MLP neurons of a small language model. Each row is named by its layer, matrix (down: output weights) and neuron, and shows model dimensions 16-111. Each number is 128 + 32 x the weight over its row's rms, rounded and kept within 0 to 255. Numbers have three digits each.
A block is one neuron, or neurons of one layer that tend to fire together. After each block is what it responds to, as a language model described it from the Wikipedia text at the highest values.

L2.down704:169031121144142128099089125166146126161115125084135137150114068125128122133118132138124187075061224163153123073147125108083133128140191158086091082126113110073076171145130181132116057148117107102124140160122081082139114157144126103146117139138168108121152162108121137137107169138132156144
L2.down764:136086097121131139152123107121152123165112090101108160089139066090129137102164162184109133148110122107132065136122207152135127101171128068062090138164143117107181153145103108145084120088035154131142143088075118118120129116170089095035123121171146121135146079142159127123112143160104169180
Responds to: Sports ordinal/ranking modifiers

L5.down43:072086096108153096096100124150106104190137133095119171112161080065143144119131140190103114102126075208120144132146109058096074165157082129179128123132125150183116114134132113165098124171115125094149123161115094137186131107115053188139145094116145116148124184089106142151085116111039157170
L5.down55:165155135167138149123097123095112125130170113178098108096109169123127161136162100126158093179076101109131142140114111099186073107118124149143116114138152126201071131111089135158130144121073125131113145137065162154145182157133146160142036119105155090120121106145178111161121158156113118057
L5.down273:140147092124178120176112103059056105121098096125114141159137136181136119124085096064100130148098099097108141068095122131135113155207158113168088162116141100197179135125177124169111166152139164121144141165146139058141122116164121104134199147202123132120090127154135118116132178051130142176
L5.down402:108109073138079111116160109141122132123135056081105161157175152157086136126121115202137120118140132136119134188129123118085129144136088157095109135090169093203113137162161184112095138131157083156120144159156081138125118117148131103102138079139168117177119051073128137102192128116128127107
L5.down474:184106084091122104107102103141155132132138157106080162099134163137119164102104066199128137106105111118116113110104162092088104100169152123162098093144137063148155161120122113120127162146077112124160150159161093099117142084145154130096118116154155120171138124146109113158194161128165040187
L5.down679:094129161177112172131112164106136087143071097153093127116116123148095128149161148157113122077098144120118057187123099103174120065174125112124097149145096114157071180172035160135140104145125124176136161102092108201125127106128077104235113097188104104122087075161196134096139092164138113152
L5.down1127:069160149104211096134127109082145120118145132107110155152155182088136127143141112102169128146081121199119107171080167092165099148166149149059088118145157137152065152098113108120070133131150129111136145129150159142142196067184090224178096081037155142131052132120133172091125120129153053125
L5.down1205:116157096144100101145134180109092140113122149115136183187140167115145105082107137068161164153152201077104123153125141062132105141220138153116112120090152113117130194131107150093154077113112104114151087152129144087206079123141161078158135150100152143183083143112112140094118081140199110156
Responds to: Set-phrase connector tokens

L5.down64:153079150141113084129125147195085112185154108186094110149099115142119132064126115194051136150101122108130132135161167109109125121142121090153079157141151160137084109109184155075167133188151169144125165115024108127165146152128071136083076129106121141117130136116114102108146140138065167192
L5.down141:136143100086134173163131088149126139053080148096096168122118129183145124097121117093095153080110215152126106146098121125220145105119155140113151138134093106159116089117139140135134082083103119105117122159142185108105122102116213119025224191108135136158091175127078115105120130106114111090
L5.down233:150064153129148121120182151131192137121155105087116107165145114140116103151165167134131081144149064148097131113147100124088099179117106135127106151091143141130109121079181137158130149168110131129122131184131077119097099113129122100098089104097104158044051092092108107093057100134145149197
L5.down893:149095123122124099129168050163085119042053073093103146096142120131142155097160171037117118113104108166192143092143084087114101093105185145124130146146154093124136123104134177124186131163159149128150148133165160145125125187126146127149186132135122089159108106160078121068163156081100148118
L5.down906:126149142091100129082098136139044103134182125102119083173095112136153115086159096190108104209108075112139190096141160148143124145125150074128104178039160167096135136085159135090120124180110128142103193073065118153134165132139097131072082146145129130116140120130140127127145192169137102199
L5.down947:136111182147093089144128162157087109163150119081145067158170111124106127062148108180160113143118113075135137120142140108134127193171160078130109131120221117157157102129152150096120104122114125148071151153050140152192113136128091071104089089116116121050089139116131142148122148146137102153
L5.down1079:111060103098108136114180190127127050176117163138072094210113141134114115125168100063137053162144086101142131082110157099162103107102171116097115117134127126114173147118124165139082133171138107121056135130164184129090198125082120111150120105148123143106132165166101132099158098109131125122
L5.down1252:119089137152146162174161075146140158140124078087101170080148179097098120136100145066149133095153186144124183102088098043137133094104057183169138122100147080097112104134115088136114103083174100092123102154151102133134127150149170099091181133130157115189135108105146131090104135044171159111
Responds to: Mid-word subword pieces

L3.down185:185135147178125076101126149144076105111157116149103065165137159105128113133176088122095123084123180109173133099140161130099145111154140126000086079150085109132170078093147111096121106152124150146133087139118139170011118136097114101101138100097115157197119163134151148112097124139130088116
L3.down498:136118111139118078133134168156112142162084106157095082170108020144119125124153130175101118118092116144149089151142164116120138140096115126100122083148059092082139158126168136126053133176119096140147077166071196184138144126143114158075174129123120100166133145170167120109149078117128121106
L3.down672:076150118101143127146147106144136169177092138117172044212100110173093126137136102151098138122193091114063102195116156147135105127155151139122142060184082094163124160141160142100106096172116096152142090088164159173142138110110121169130150113096134148110115158153111081145147077153074082136
L3.down763:164138104150098111103181165125116105176100086147108114107115041128155138125117172106160110122126103152148118155128136123160132172085138137157116032155102116088089114135171122140042150159096088197125081148114128169171159107155086145103161136123099098206123108179157158131148088136095130109
Responds to: Hyphen in alphanumeric designations

L3.down521:144135164117169135129147125117165080114073098129131108108168090122132126128108147152188147087134119161139096172119174119091142113085129132130119098154091132110134093120113088147047136208137145152152125117136140117225110154111098173094125116154133161146074174123156147129145113132080093108
L3.down646:108154111164142120163143113176172128133059122112115111094130114132137115117112075102153099181167133106125113233123134091184131097073131149131166134185115077145163119131120103150050142141177071094139116132162125133180148134124126105141164108110144083142125117157123140101136020123119169206
L3.down751:096126159174139133130101105096124090144094060113144127068080169081143127049101117135124110110130179148112159112139114163126133165163207139137170112126174096186114127085098053103080208132118063129159148163097070111157146143132121069105159123118207132209108085142129117079125003171154145120
L3.down771:152138049098167143057101136152188076109143097173164117133149107134134131140157071084141109079081176075107169171153133130144128093149145083131092174114108130092127136093115135102115103182160157180141125158136161149162126159151121148197081113147109119124115169166183118064137087096180074097
Responds to: Of in titles

L2.down508:135077147109164110164147081113163148091147173153172097132161140123176129123150144104109131125207077109170171136088137168129131147058088146111139124125134107132149129103089119150099113156089099106154142165134142186135114064152132139093162143156117136089158111134125162160116128089065133158
L2.down1183:103084191150174096119145141136154154101026159180167152134130184077108135117122126085110180160145142075087144149149127169119121186160127155125122122141146106116146126105136148144145095103140143175133164158144129132034075191155149200186133134127186114135140102081100104092114127133170191207
Responds to: Word-final subword pieces